config = dict(
    n_layer=12,
    d_model=160,
    n_head=2,
    n_kv_head=2,
    head_dim=64,
    d_mlp=640,
    vocab_size=1163,
    activation='squared_relu',
    norm='rmsnorm',
    norm_place='pre',
    norm_eps=1e-05,
    positions='rope',
    rope_base=10000.0,
    rope_fraction=1.0,
    qk_norm=True,
    attn_scale=0.125,
    bias='none',
    tie_embeddings=False,
    parallel_block=False,
    extras=['capped logits'],
    init='uniform',
    init_std_qkv=0.0395,
    init_std_o=0.0395,
    init_std_up=0.0395,
    init_std_down=0.0,
    optimizer='adam_variant',
    lr=0.00229,
    beta1=0.9,
    weight_decay=0.052,
    lr_head=0.00994,
    warmup_steps=535,
    schedule='wsd',
    decay_fraction=0.885,
    decay_shape='pow',
    final_lr_fraction=0.05,
    batch_tokens=32768,
    seq_len=1024,
    doc_mask=True,
    train_tokens=186300000,
    steps=5686,
    dataset='wikipedia_en',
)
MLP neurons of a small language model. Each row is named by its layer, matrix (up: input weights) and neuron, and shows model dimensions 64-159. Each number is 500 + 50 x the weight over its row's rms, rounded and kept within 0 to 999. Numbers have three digits each.
After each neuron's rows, "fires after" lists the tokens most often just before its 100 highest values on Wikipedia text that the model never trained on. A number after a token or word is its count.

L6.up511:495498496490549479519569423493474520551535373409565560554487563584545468426443581443496485485502478487492543518561454509480544505482541442565460569523573513561579528473376493502519530486479472573502445508475435542485507514489552553452547465469538503515443493421460470566522549416467462531
fires after: " E" 28, " ar" 20, " Ch" 13, " gr" 6, " G" 5, " H" 5

L8.up222:434578466559481580517537533514502494404476473522488483441479507515456499452506523494527585537506528498540484618497548439442557474455467534513447480487517514414560539536546552471453479502480430522438511454543471606564496441570472575441600422525491463440447510490588487543461419462469507496
fires after: "in" 16, "e" 11, "on" 10, "ed" 6, "x" 5, " D" 5

L9.up55:446530544606509471435478452470481539469456583515479598526516480567518536519503532455476590482496485551468588444496569523522544460433505486538567544557586399447486470594518496544549450512550497536541484479437449449440523572522560549532463519519517502513522540442475539543542500477522536625
fires after: " the" 17, "0" 17, " /" 12, " a" 6, "|" 6

L8.up252:480469398527503473466470479503555512479488483385471460518496465615517505486505473441474441421491486547522502457462529467427501523361487461521538504510459462479530487508430551491561499471531532482468491517501548526535502483524486512429502537561536605513427441598518502580497508548496481512
fires after: " S" 30, " P" 10, " M" 8, " s" 6, " Ar" 5, "ec" 4

L6.up216:569470535440541519458521541555463519498430501470377512385573485508488518534478383507479532523434457541499518487497548514443518468465529464501474436546469476523502480463532480469520601506551506483528568480478412566479538598477527499587506568447497473411464556504494505570473579537522564549
fires after: "an" 34, "et" 14, "ic" 10, "un" 6, "on" 5, "ited" 5

L9.up235:485499536503427454581444515545580498501554465496548547500569502547483525474435613504458471484437490548508541443508496494500373504469522467518447498518549475488487437446605431536451473534457446571524469459580410448520536530492557491476514508548545500545507557460471507445449500492448430449
fires after: " P" 19, " p" 14, "it" 13, "us" 13, "at" 10

L9.up73:487494561500525558356473482505539522490505490479464498438526483498597530510522528507462462438476398492526510448486537551551569450548444413481503515532465416498538378451515417423527553529516557420604527488465536435460489509583649512511553395560514544434503591457492489501511461364548516496
fires after: " a" 26, " s" 16, "ost" 7, "y" 6

L9.up202:492541510525463499506546532454523503442597447547564461540429543509553465461541423485513431605491525425492500556449522532483502460417482528508469501509532440441510605446456480562508568543530438603493547442529509594547531550521504528479527422514514547445458433396512433591491539470508553477
fires after: " d" 31, "in" 10, "id" 8, "o" 7, " D" 6

L9.up154:489509470505437516480593531417494521519530513473521529526435550461508467507401470535473421552518564467490449528568506550448464581404429551411451442553498531492433518516555613527462499498425566541401526449571509539561457575588513543531508600550499454579437501580481412458495475481468543470
fires after: "e" 18, " d" 16, "d" 7, " D" 7, "ar" 5, "a" 5

L9.up134:452441570576534488454434546491434526506491529500448483492521561483419469495497503433475438570509404496536505458603557561463539441557501498445503436476546619474453445464511539428521514524549580585571476468498528595504513524549497480495549427481488455488487536591503476489415451591475559552
fires after: " A" 26, " re" 13, " F" 8, " Re" 6, "A" 5, " w" 5

L7.up132:415510574480433559494420539493553552464516475496447537408469588472537466460507401560520480525514474524484435593466445515458521532497355510487425490495536480446444519514509624585429493508450586511484522419531505510515502496524462544453554499462459440494448549445528575506509397449398556538
fires after: " " 33, "e" 9, "i" 8, "-" 6, "ot" 5, "\n" 5

L2.up592:495510559568478556516474534568459479497570453527460479528390518556506503482497517465537507537537511461534461475550478544435564515393468458528501543525531534478526604406547418569503598501462585450523462434473476485493494579487576572478509550458482466517476401423397492505481456544405569469
fires after: "," 46, "g" 5, " is" 4

L2.up193:448476459580493485518600565487421519531498472527455567527404479468449509561545533543556526531439468528563430533568568560511541448388529459537439530480421462465537544470502413503621561489399623397498500506489502564461464472474531545444433459517516495539498497419429510409490516492512442519
fires after: "2" 17, "0" 14, "9" 12, "1" 12, "8" 10, "5" 9

L8.up263:441447470588454512477568472485467600438474487489499481462584506513567539454483503515456470528511540520508444489461549388422559456456427372497502441492440553484460465419401629522495446544507491496446445414527475501498517585530538526488581551532470516519482447493552490528513523409562501577
fires after: " " 44, "ar" 15, "at" 11, "r" 6, "d" 5

L8.up557:349451567443361551444518486572643527543527497374488558504497534539527541543440561507428412481450506483504496449512560472486462563459459499547502512516474508450474465525511431564548507535457529554479529512487514383493584440466515565546457493469532524626399439503436402559605499484551468536
fires after: "r" 17, " p" 13, " P" 12, " Ch" 11, "h" 8, " V" 8

L8.up375:528447500567528553532473551509532535456531450545522534502535502475470496446408471430479488491503543430573495508629451515497480495434496595492497483556483550422421442452579455520524545549482507518499525521482429475528565465656531536546533522489521487451429582474474467607549532503524625553
fires after: " d" 13, " M" 10, "n" 9, "an" 9, " m" 9, " D" 9

L2.up335:470539513540476566434423536572555515538484611467531513501479541607491489453473416506512611493488441513597490573485542491468521535497479448455503448585450535470516504460551412515484492553479539562533490379395456462556481446525501498434564524568540520500493516413507526535517551470481465567
fires after: "2" 97

L8.up130:514459549506527557487460552560452442540438561514495578506470493550537460484505551501485522505487431493552507524474469461516577450480582590473502518547540556520506518560463512520548616550419532494515541481478510486499595525504585566456539476442558524561416426563459568517470449538445410465
fires after: " p" 48, " th" 23, " P" 7, " the" 5, "P" 4

L6.up528:493537603469412527465539539456498473503464562479575550491456429540480436442457459384487465457514450491530545444474502458488493514505562503506530495497475578479510422508505495491562519469472555546519500424557549497604572469505481518364530513420521393548396355480515467482537484496440530485
fires after: "." 37, " p" 15, " f" 8, " P" 7, " o" 5

L9.up5:501490476562519494493537510443506508408516537430514536518537539459467453562430531528445419588535467509477470497478501528544484381494556491355426559477406510475538453561558573530475481504428553587499555574592490491533475511486473487541469535542567433601584512548504481520492382486478595619
fires after: " d" 57, " D" 9, " ad" 8, "d" 4

L7.up432:512550521531502489512532473518441499518501491481479582499570520516470550488453437492456514539472431538574500485488628366453622422507563435481499509489565516522493420489506472519418434493465513501549510474492475533475590537531483491453576546594511550472592486507423499382376450465437508532
fires after: " ex" 35, "x" 18, "t" 17, "at" 5, "c" 5, "us" 5

L6.up558:520527502530487477507535544422484503630528489538477508497538483482509463473508509518426521635491522551496500443496556535448548460582540512518409503533427467513437477509528514667501470433439543538506543406501437464577550532485626530536571545545538458522530522405432484500426494550571547558
fires after: " pro" 28, " c" 21, "d" 10, "C" 8, "ack" 8, "us" 7

L6.up48:541501522513493531478423474431423488386465444522454439497446556496487532410543569543429570448483382405493501536508532492532527598486525404554463449539482449511508429515560536573510460502563555552558491399499494454538494493508560546487587549541607436475556479404462471644472436398516531453
fires after: " " 38, " s" 14, "s" 10, "e" 9, "on" 7, " se" 4

L9.up43:522647473563492574536539550416522505529496502466501461444591436518480458530478419470455516469506457424554505446537510502513642490474466547422549403498512508458600486453511441524441495463519463527479546455422521576552490487545468470458592501512515539503561469534492493548461430384557481492
fires after: "–" 17, "ot" 17, "9" 10, " " 8, " d" 7, "ing" 7

L7.up43:442447514489402499442508494463581530504560429448505616472502526527485461489450439431487410516474581506608472518439558519463485442625520464524488431480515399504471476496460578522542480540422635479534547408508473503510492499399581533411506604460453464470536490499503429490500482533555602530
fires after: "w" 24, "e" 22, "ow" 19, " to" 6, " pro" 5, " t" 5

L2.up511:498551493554458496535550547561454440448507579475410502459560523588457406517530480458412553437469441506438537490616556545420520462500580464490473499575570464437441447602501460505547446447459488501447547504426455563482520533467537591450522510550494560442577508517505489448559553481493625569
fires after: " /" 48, "0" 16, "2" 6, "3" 5, "1" 4

L9.up390:528465536561523506507534546482482529499555652424472567595496539493553461569560577448462551527482489624469593561465575551502531454499527471480565498590512523444547494605475518558520575479412504457557438463480519434513479537522468522502491555554582471488487510493516495567471428470580422545
fires after: "0" 49, "," 6, " on" 6, "ember" 4, "|" 4, " –" 4

L8.up239:440469548500549530539468453521451497548500511463541471490425495502533528474506531499405523492513563568534414497524501585447496549492524442535470466419502466484435627578492415541531545613512483549586539510496428480555472511513475550445506437487494612561408555528528449568470529577546616459
fires after: "at" 18, " M" 15, " S" 12, " s" 8, " \"" 5

L6.up13:540576514421451531444413514551482599463486448486482469476459519511515436425381467483485521566492540565527467566504484466512627576533464472545519492433452461508571510376503524554461486492476581469576500437554562489528504470519555516440512490476596426575531540362503547548507381416524463523
fires after: " " 77, "–" 4

L8.up432:490520508549409476494419507485481615438538557468493497563515403557574486477428551567461505529468484499571503599484551422451592598487482401530502500472444425453473486481503582494524486546514531507434492576660442405499580494501426509511507548515517502545552520551468478464459462406511401511
fires after: "ar" 24, "os" 13, "at" 9, "g" 9, "d" 8, "er" 6

L8.up543:505505474496513489559551460490441548569578454524495467477460453433536437497447450482489523500403530567605467569465445481477532415429512405460575481416551570486494367511463518540626498557422549577575459503527463479576492544552525523495636425558536464528451478540528390459489438471481535509
fires after: " A" 23, " a" 21, "ct" 9, "th" 8

L7.up131:491433512479474446421489490614538547442583537623463615428435529562498481540389479503544442531462459523572544578466423460576524445488445437602501433456515518476432495539459526510597477506456550518457469473534438495497528487527514555487558471465531504536437516439509400527523447472462547515
fires after: "he" 15, " a" 13, "f" 10, " A" 9, "h" 7, "a" 7

L7.up334:446538525511457524562568524429415549518435479514427535556449423500506455462336501468385522510536403532517463461515434444409545477425454416504453462495472577533417438468538486595478470509461522427503501488556506522494503563572520524472583572477489547548425499475469484474522472499466574571
fires after: " as" 30, " d" 24, " D" 20, "a" 11, "D" 5, "d" 4

L6.up611:427479527618535487388557493490406501598527519434487458493463507546586523413619548556485517497490416510541480508474504512525505483517528472515470486424454482488510409425469524459433558460505567556536457445520452474597487459559557564411611411497571540442438545437551485480377499539530480533
fires after: " a" 42, " s" 36, "S" 4

L6.up540:464502531482479479505511538463455520501521463533476510434525516543520416512429348499502532496381437451464521439513486478505428465532510546513524482554412506509567520514443482548427587540443551426503575510586446548465569567477464514505541581508529507517516642479476594607502463455468513614
fires after: "an" 41, "in" 18, "il" 6, "ic" 6

L6.up505:478498520464421538515618538550549544441495578497531535469457508539552502527475604519487431436499518563487564525552458570484463426556417505584511460524574500437543464426437495546480609565425538544536485557493482536430493523519465519456503500513519660459520518550516430572560557505529457491
fires after: " Ch" 44, "h" 12, "ar" 7, " Ar" 7, "r" 4, "eb" 4

L9.up283:522489547553415505569514506508508498518463470465472566513565541421507432506415516440466471484496580537524588450552502520451499461413535552444554466510528484449437490509480501542504524587455469516435556462476436467560453528592524595565480553541535488515414585481547505607437479469442535650
fires after: " m" 32, "an" 23, " M" 14, " Re" 7, " re" 7

L6.up130:463482464493429418467536456584449515477513437494496643498531568537534499466458530564475414574549491493461459539494516576417483511441540421578473544450473532530505550415435496447457502564521502556540571390461481512455442537499580555490460498550461502536458436452444499473443544472520401523
fires after: " L" 21, " l" 15, "i" 14, " G" 8, " H" 8, " U" 5

L2.up330:487503474471496504534437456462393454487604515504476516502545375596461482518563482569478492557504480514574480487530529497501580473476513525603480501481475498475572562459522445469537492501390492456523429530463577541506459456540475521497435493571529522502487538441472461433464572529465476550
fires after: "9" 19, "2" 12, "0" 11, "6" 9

L8.up99:486548506582543568511494496474479561440496452497443485449531531528575555452441603515523490480447496516537520399485567482489575500455407402629464528570569523529563383443465554510501460532438619500543481399531478529539536550568477582514503427549362477547482517465529457439452410501537522505
fires after: " S" 34, "y" 10, " s" 10, " of" 10, "er" 9, "s" 6

L6.up167:413479379538439513582468478476521490471436400521574571555509512553555502431512470598497534521535490511504438615468478449446556498397428571515468466543531488419598512513530399467567441450375502450516563448496507564437628564514395554486534483482541507585473482539532487568521447422464563457
fires after: "k" 16, "on" 12, "ik" 9, "a" 8, "e" 7

L2.up460:510530596496419524381510538595501486515467582495523423469517510611529487520517502518528510449507534546534540494560409453456524480572444434548451449489516488476531593427563501481487487558535546552483508457493521551543529363491462560509535577541564486464523559410553445512528498549500594616
fires after: " " 23, "\n" 21, " (" 6, "C" 6

L8.up399:556488505541473463577549522470549611595550467405475580552475459527467589383395543525496515576452440581502499455534440427511542526475591523524499532443558459470550489472554564528402455567477512509509495464570490552602557502486496570452559516452581535495464445449414473507374474477447488453
fires after: " p" 28, " ex" 18, " P" 14

L8.up420:506482588453506521606481483463519494550528556547511515468558494593513492486469594436495479470447418431509490474484461496493478555495532463519403558594497460538491611525552474634459511498507576564507530493583507436514513499524457439506551457530489535504471469505471463507556412514557487365
fires after: " p" 45, "i" 14, " sp" 7, "h" 4, " s" 4, "os" 4

L6.up373:473555571550426542508581495517386536478581431524509490435419446421578445461469493557471526512393512539512550516527544519485554441436454471601496507536544568493446495458535506489499521530506564513472483500522484484551492536489531484496474526531544531509466461455502436446414360577446530484
fires after: "," 24, " In" 9, "ain" 6, "s" 6, " in" 6, "clud" 5

L7.up444:482523485495477533514484507447471518518498564526502511506598471493464474503490454403452627555561499487648463473448513468439510491586473569552469418478499554472466433512553526529496511592422484594463490489504525637474529598521522594421538544496523514409475529436443443439478488538512552543
fires after: "d" 27, " a" 10, "-" 9, " to" 9, "ver" 7

L6.up116:480651487502531533462471521527569507567539462426468512456492505492507486523483539415456544475532579548569477424474540432450534549454496526447493528580522547538464434380489437505487502565464562547483483476523487562482539544535511622525509588487490474430481458504541430540442519488481596596
fires after: "en" 14, "-" 13, "d" 12, " o" 11, "ub" 9, " pro" 8

L6.up471:506466460483420500508500535513512557558533472447514495492504487496539482430501561456493521507494497444504593362557549457459528513463495524424518497521575579486480497492463468541460478504414547522561431472418518562510406491518489574489545489488548402428449491513522463643486464483488468546
fires after: " re" 51, "o" 35, " W" 4, "f" 4

L8.up587:508511524545399588464448511473557513500482540499470585524509407513521415475531469570453496551469491511531492494530568590504524535485440478511492434549633454467652528488520501537496495525507424499550408413474484486526607489523468537520432537541555438487445473464469449561539517486443423573
fires after: "0" 32, "|" 23, "9" 10, "–" 9, " " 8, "1" 6

L6.up563:457474568549552473476580528555519590519502440466505610471617571568527511508418467586473475491513581516495508443454545477416557555474519479477519504469524447511553444397493499607456552514550458505399520483406494511484465566366555505489531595568527537482467509465445520457458454504460528585
fires after: "t" 21, "at" 10, " ch" 9, "it" 7, "our" 7, " J" 7

L2.up430:470562544480469550461461492547610527582501576412523482440531561536476530484485470481457510464460505601533464563518518461473503454597491419521497404583478589466530478439527520512502500529455558531561476430518479557538484504483507467433545527488547510460502487456587549560535521470535556538
fires after: "\n" 67, "2" 33

L2.up4:529563549509478515390410522600572515558550580404454482469530487576501500465448430504523524483468445547504471531517515470544509487597516499474504407624449469441538526500464493520422511601514475575545510392439493553603496440500535473451560506537558565480482475420572532590559471502504539521
fires after: "2" 90, " " 9

L6.up140:407556459397499475510580548478568507506540499513484475532509574461602460436632611516492561523367528509523455485486618471468546623488484555372478520583553509474506488538588445546597504542488453584483472489470493581490541525547529493503522508466519582499499484497540361503479415568451496488
fires after: "s" 33, "es" 18, "e" 11, "as" 7, "." 5

L7.up447:486464489411514526533512441488467426548520464472561410494485420524347474379444438497481539464531489490616378532594488552500547524493604526539486459553544552464472554539435489500479502516432541574467546486485501540518463567481507516395505388548526531449490554450455497562438450537603510482
fires after: " to" 15, " m" 11, " f" 9, " M" 6, " S" 6, " D" 5

L7.up241:524426433513440477425563537477487591516460494459496513508530500566472537475442561423438528512445512527510460408603515500511478544454421474538420498462473480481541518485475554442413533536492626474560534520436507433486466454452469461492495455517535482481401505602563452448417467517571433475
fires after: " S" 16, " re" 12, "n" 9, " An" 8, " R" 6, " e" 6

L6.up74:461580465447456543472467524455591505505502454496507518503466456439506511485517580532453488616438460428498398383549608490478564517548532478452536503472480438499512444421470434554505508460466547522585480415505476528583465512533462614470472562565525435536505515403485472521424473502529507570
fires after: "y" 20, " C" 16, " c" 12, "ack" 9, " d" 7, "o" 5

L2.up444:516585537545479493473443513487520558557585502468500523504586471568462571484462495485473469495558450561515521424492455426473516511580473477572511403513486528485502557488499514535416522547461539558545466402515425514537527491562468500499613518529549449445523451532527499412561473551588417587
fires after: " " 19, "\n" 19, "2" 9, "3" 6, "7" 6, "ok" 5

L7.up361:451489446503457467504442509615524608558475538499427611509468543514550472471475483590470479575531518517466446461556463437492523527406578441566489548521440513540554545479448414563414451568535503544526507540487534447583500463496541486453487507478617519464432424462579474547492550407574497438
fires after: " E" 41, "E" 10, " R" 10, " L" 8, " H" 8, " T" 4

L2.up575:382458485518514537543589492431476503540561477501393507513415454436426519508535438532518464561449445508528378485552558555500521500342621457558429515523436433479587483530459453469630571517413553472499500548593456491463454521479442513479442543464467511432426437478473530487448470504495410491
fires after: "9" 18, "1" 18, "2" 15, "0" 11, "6" 10, "3" 8

L6.up550:469567500473455539465547492607584578544545545448567543515550464518538476540504446479501483540463474479545501505502574557494451566508418494510520481435503472549508463499437439517516567566432541525482474447526555507550515480550508495420487495539486590481434561514511427486544539562561433543
fires after: " M" 20, "." 19, "r" 12, "h" 7, "u" 7

L6.up224:459532520486456518412535489458553466495547533468483561477427466539487443485460510460494475420473464462532543556452516468496542449402508498511502621561501457516433492555448490486482560512509581569506547530559477477533510456539506545413587460587558457519401551523429388512476499454533416503
fires after: " P" 31, " S" 15, " the" 8, " an" 7, " E" 6

L9.up163:448514344541515551488526431487417535490513552522513515566518385469504488484465519534485502494410480523495536572515530571511556476452473435446489522421514514437540476464622409461523468482474574426544484442472418511431434517524577458510524510510501422469568462569486567501558579508559458431
fires after: " |" 61, "|" 27

L6.up475:505546552529443536501534505452522512557488437488469504519504427472506481324477571536427532511502358503597448423503578518462532618493504465548485562490564457451505428511521594545502448516484606443478489384394461476546455521535493530417552404523565448483506458511486482492470451577553515521
fires after: " s" 54, " S" 11, " re" 11, " sp" 6, "S" 6, "s" 4

L8.up156:537456516588444550435563550416382550468546511511484476512449520598474357518434479476514504493576440493554475539485488537453566470453523467500405471521474538444505514446473531513516481493541521589418538481621491511501435476540519462474375432571546486479587517456511489538434514532467530492
fires after: " de" 16, "v" 16, "le" 14, "e" 11, " d" 8

L6.up499:478492509464445518502531488478410538428482513661514537498449546524517502493427504454472492515526528495519422543578531508465500448448549564458441453478568578593446484564399463486501394510321550466421503442439530451502479532537409549470570530524535540541395461649489476502446478535412414582
fires after: " A" 17, " D" 13, "p" 11, "a" 10, " P" 7, "k" 6

L2.up196:517544510518491484611546474510473548512549602529503554490492442555510434521465535532478553549428521602565543538513552410524595496413486429502528575490450523437517521486552436557506517546409487440573522438601550554595458548596517573445479438516614488463474613470540479509511464460548453563
fires after: " " 46, "v" 10, " in" 7, "b" 6, "ter" 6, "orn" 4

L2.up249:482520489578441472574577517454437475456492512598509490500557502493473429464534496527501456626448423507549463467500536596558529525429468502547425534490507535427593482480428470554541560537462585425512443498456366550561485505516487518486465536522482536552499384494425462440458460564524474528
fires after: "2" 17, "1" 16, "6" 15, "9" 14, "3" 10, "0" 10

L6.up99:509466512506537472568506539524527512383523619470562516501577495549527453499471589487501441482554434496443464435469469441381498506570551495517519407548513537546556504495479466557556541577442565573457538453576468433572547551514495485456557453557537502491472428564547429476574506446471458517
fires after: " Ch" 23, " ch" 21, "h" 18, "ab" 12, "ar" 10, "th" 4

L7.up364:481512505571457528503466448465448587459458500533579493494516478518517459447422493543452466509480510491564485474542469469475483499453551568441366466502476479558527477436589473412498419506494542500516609481552414482579551587530465537518494591555558472514534494548521441585443503440501590535
fires after: " d" 18, "d" 14, "ep" 13, "x" 11, "ar" 11

L9.up440:427522516484480452557549463457452486515521617527475566515504508585471404511558518502398519432423561448445575453535537577515479578555521545496511493523561450519557546514439497534589473567512504522538496496411413477507558416556447478478499484520571492460516527403423452605532505444545560499
fires after: "2" 39, "0" 15, "|" 6, " " 5, "1" 5, "–" 4

L6.up615:484524455456433517441569542565539556555455442522455512471470515499487463463584576459496543585450482523503532414513594476484495596454536497420417524514533539483520471495532464507630519446426587493540492536492501509542421532521595463583609385555538460389479490475501448542449461573528467497
fires after: "s" 23, "es" 22, "res" 12, " f" 11

L7.up409:521483553532428530476530547550444457534505470499508572632541536562550549465572499540506479539536498497521484464417524566483520492401555532465411488511493536540576463449467501525510594588498484554452499405469533550441398474517588537496424535508605478459454449498527526462475551521558412503
fires after: " g" 23, " le" 20, " G" 14, " L" 14, " Le" 7, "L" 5

L6.up406:448512491529503496480521450456492538509524410328488509486447522536540521388461518500454496569465492505544476539464471397471552563454563492622498554590538453485502382487458522511507468577492582555510506468517552443436530430543489566463560480488538520409400405469435396477530520497596518414
fires after: " S" 24, " s" 23, "S" 22, " N" 11, " E" 6

L8.up560:531483576518472602499431553465536621582448502483476521554491495527553504472465539487488545507344485475581516481513533485518560396478466441542531544515514511472483551504461594466404544513496479499565517400478503511538570520487575419567576511479596427488490391409490456513492567529466574498
fires after: " J" 47, " l" 10, "r" 6, " R" 6, "l" 4

L6.up36:464426517496518509500475557461464532484566396534526457457523499491494396524504554405470472500462540540565440459464467470444626420550524538442467445518528587464551393415448569471511515502503583536481496459523518566512540475589542566440498458492530482412565573496523538632468513537497544557
fires after: " re" 29, " de" 23, " (" 9, "e" 9, " Re" 7, " was" 7

L7.up159:482553477578520402440546469528589476506591537446510599474564439548485471469396365422478461432558424586544389516471480444488519548464580524511489577449542535525508480515424424426526482580452627550598521455463475496614459484483539533441529395530519459522498481421460508530508448483580490593
fires after: " f" 31, " on" 24, " m" 12, "n" 9, " the" 6, " a" 5

L9.up495:436386515574544571556464504562491537588558419487570527553479457549467521484434519554425486498515488521559512447441530544476583519450412429498433506435459532461595474512507512484498426453522468466497549502430415571473429571507536525545542477453500491568455460546492509513453608447514495503
fires after: "u" 30, "ov" 11, " |" 11, "t" 9, "un" 7

L2.up137:494561615510455420402520520514543550568521604439545457512478522527558496495496512481486573503510493479539448498478425519512513495519601475563501457418448564459568527441528498531419504570503573458614523388589563483511544487529536573504514528460556488428485549430494492529579462527548505494
fires after: "2" 42, "1" 24, " " 14, "\n" 8

L6.up281:517492536542526493456490520462469463509479508411442495472545539443569510498509497498514588552562397518510498450499472450458588515435543425652467502490486595472525478507532432607493551530482574404569442520470561450534500465511559512404510564470517491449475462474506424380485498551487489502
fires after: "," 64, " in" 8, " and" 5, "n" 5, " (" 4

L6.up363:529533521545467512536553536549502575402457546452523550539581505547507480566479435511429492479479415534483496487542535533497522574580487414491542505442448484491550465419445506549431526411502461521570467413489516538599497504517451462507448463568530461542475447515472459562587476467528530551
fires after: " " 39, "ary" 10, "ay" 9, "9" 8, "ly" 7, "ember" 7

L6.up297:531594476525468490508478540559536502425557473453499561504542432547545473448506609485405405535465458483439470512566484456389535484467532464579489509563570463484613568438551474518548577540523543523491509342575520524457506517554440454527533513556426554548438471456461488450445393492523523412
fires after: " S" 14, "ar" 13, "e" 9, " Ch" 9, "y" 7, "an" 7

L6.up105:469503438504435589442543496535441541484450541368483503437505487507466554466459566422455495417496449375473489427499500417482526526422530449438520542522497458506466496446457526482548563395460557457582477516520559496455481489591497546526491449552547468441424459509524429560438493518562496454
fires after: " S" 30, " s" 16, " R" 12, " F" 7, "S" 6, " V" 4

L2.up139:520392466614458502540541471468456536398548445521390533442444478516466431512559449450464385527477462565494445513536530597492509538442561452539495514470440505487520461417550413581538523507498544481518554449477486606502392494509568562490532446497460474462452540474479471486495480541546463453
fires after: " was" 24, " is" 9, " b" 8, " he" 7, "9" 6, "2" 6

L6.up214:425478491556435513483524572462499490554432552441449482490500565493436452423522563531463438492411416546526603504474535458462582501484589484444518569559550542541532507517552447577542495466522576502571558529522496510491409475576577508433605487594572562444477585466512364471422510571514529447
fires after: "s" 47, "es" 18, " s" 10, "ts" 6, "ers" 4

L9.up186:456571546460568478531500482507561539525420543537439588417580530575519488490439560470491454526614440429531503423514550552467424496504582545414503517536502542505470595500520474574493497601444494654456621499451479447501431554515524543585601453418524505559468495555506465472549483555541442535
fires after: " p" 54, " P" 22, "i" 8, "er" 4

L9.up578:503504462531474485452576579446452599503462474467541565558551441515498506524576489492444598480432524508462415449411536485468640488401461519495439513480502458466643450500512502586449468545452521514407478491604531437506525529472452559501614544546399404542559413428502512547545485436453482480
fires after: "r" 23, "h" 10, "l" 9, " " 8, "el" 5, "ar" 5

L2.up228:498462545450421548428457538505448583477393545461585467476377535564448468433523465465452532573520441492530455494508462397487482523388532467525448512466574447474481504512527515514499536530425558481523626448441621484471529495577488622450532510420594502528513547444505465536481418522515499518
fires after: " " 37, " (" 18, "(" 4

L6.up284:466467475541453538477478502440481520423535452415476529578566439519445448556418450422505504537487540470578468502486536443513465445518600457456441427575520456514496613485510549538493476557491543509479535457586469573556530550462513521499562481482489379543458451407477452477493482435487587436
fires after: "ur" 39, "e" 20, "ow" 8, "is" 5, " p" 5, " ex" 5

L8.up545:480508598395531536521550481489487472498460451534458489545508437510492526493427499471446444462569511502476410513586439432479498515566583406509484502497421386453505470494439424506479570524520480490492470550553495524508509436603535489467567401567525506568556598442573531588445468620528593467
fires after: " m" 60, "e" 8, "M" 7, "c" 4, " f" 4

L7.up75:459536452542517563519451610509489558432518458531465465450434419524522464473514558525473521571493453412531510545511419423511550515515450419540487487565535488532539551428535491514499495617478607441482443509581466449435480551624524555487597518561446485547535360469478393484400538418513538481
fires after: " Al" 14, "ar" 11, "er" 10, " S" 10, "l" 5, " K" 5

L7.up91:486600531399512440493531529459503533418540483525471547509527494468590429493438517503498455471486521518516491436491514477426576500430400473517465490478549508476532411472499463672449444543519527453420502454579492461539545625488537509467518504538495454579594482412443438528428374419462484601
fires after: "y" 26, "er" 24, "and" 15, "at" 5, "k" 4

L6.up208:522549415545486526575505511510561487445521579501444523456560457533481519427481575453460451463550437401475431499508518443514498533449538495561422508472548559531446613515483426516490441422482535559497573434574437525519519481499536428424582437569510489532414504536457471449353481518605438454
fires after: " S" 28, " A" 11, " E" 10, " K" 8, " s" 5, "y" 5

L2.up283:481525574500477536519481451608458503490503522461457507508482511466488442577501408494510501526435482499520418495530485511410637454424515468481513439496487489582557466424455463485475580523432565386571418473554583496469430455520519574503540520454467479507477423554437512487517518502489634406
fires after: " o" 32, "ur" 12, "ou" 8, "," 8, " n" 6, " |" 4

L6.up530:442461579413440436452547503491470580524561510525459504518465485474435500575505506528465492402442532517540476460518571525530485520510514451519454400510497516556382590517545473504495438507467555540578520424430500509475441557532484450452482516445484407443436586503507457532455500480459437491
fires after: "ited" 24, "v" 14, "f" 13, "re" 13, "e" 11, "ce" 6

L9.up143:463474544403486523589449517501580526563578564521479481470552476532545432488380554464443476518492498465611466529446407466446543483492466549560480460464562613472480482490542378474494428502452422517423405529609465510465508520449481550479502566430556526521479486519519402516489489547514422548
fires after: " H" 16, " h" 10, " P" 10, " p" 8, "p" 5, "th" 5

L8.up115:492511509567491436495541580382541492535449469451530461554625477529506477417429581453440446432459445458485497565565490565465422484419518551570506607482419422504583535491477566505492545444506518517475404510587482593539471479472543478469547598534583471502461375504466431492510502469514456429
fires after: " D" 13, " d" 12, " gr" 11, " tr" 9, "r" 8, " st" 8

L8.up134:441500580640529509507463533591385554547487463505549439535484440522371518559461526507487548413464442529512480528472496551498543465525433453590472452494535436486484555510395571459384517552497542483614652468493538486566532473561566538561508514501456547470535438544548509516443541491540520459
fires after: " J" 20, " Y" 15, " st" 10, " l" 9, " ex" 8, " r" 6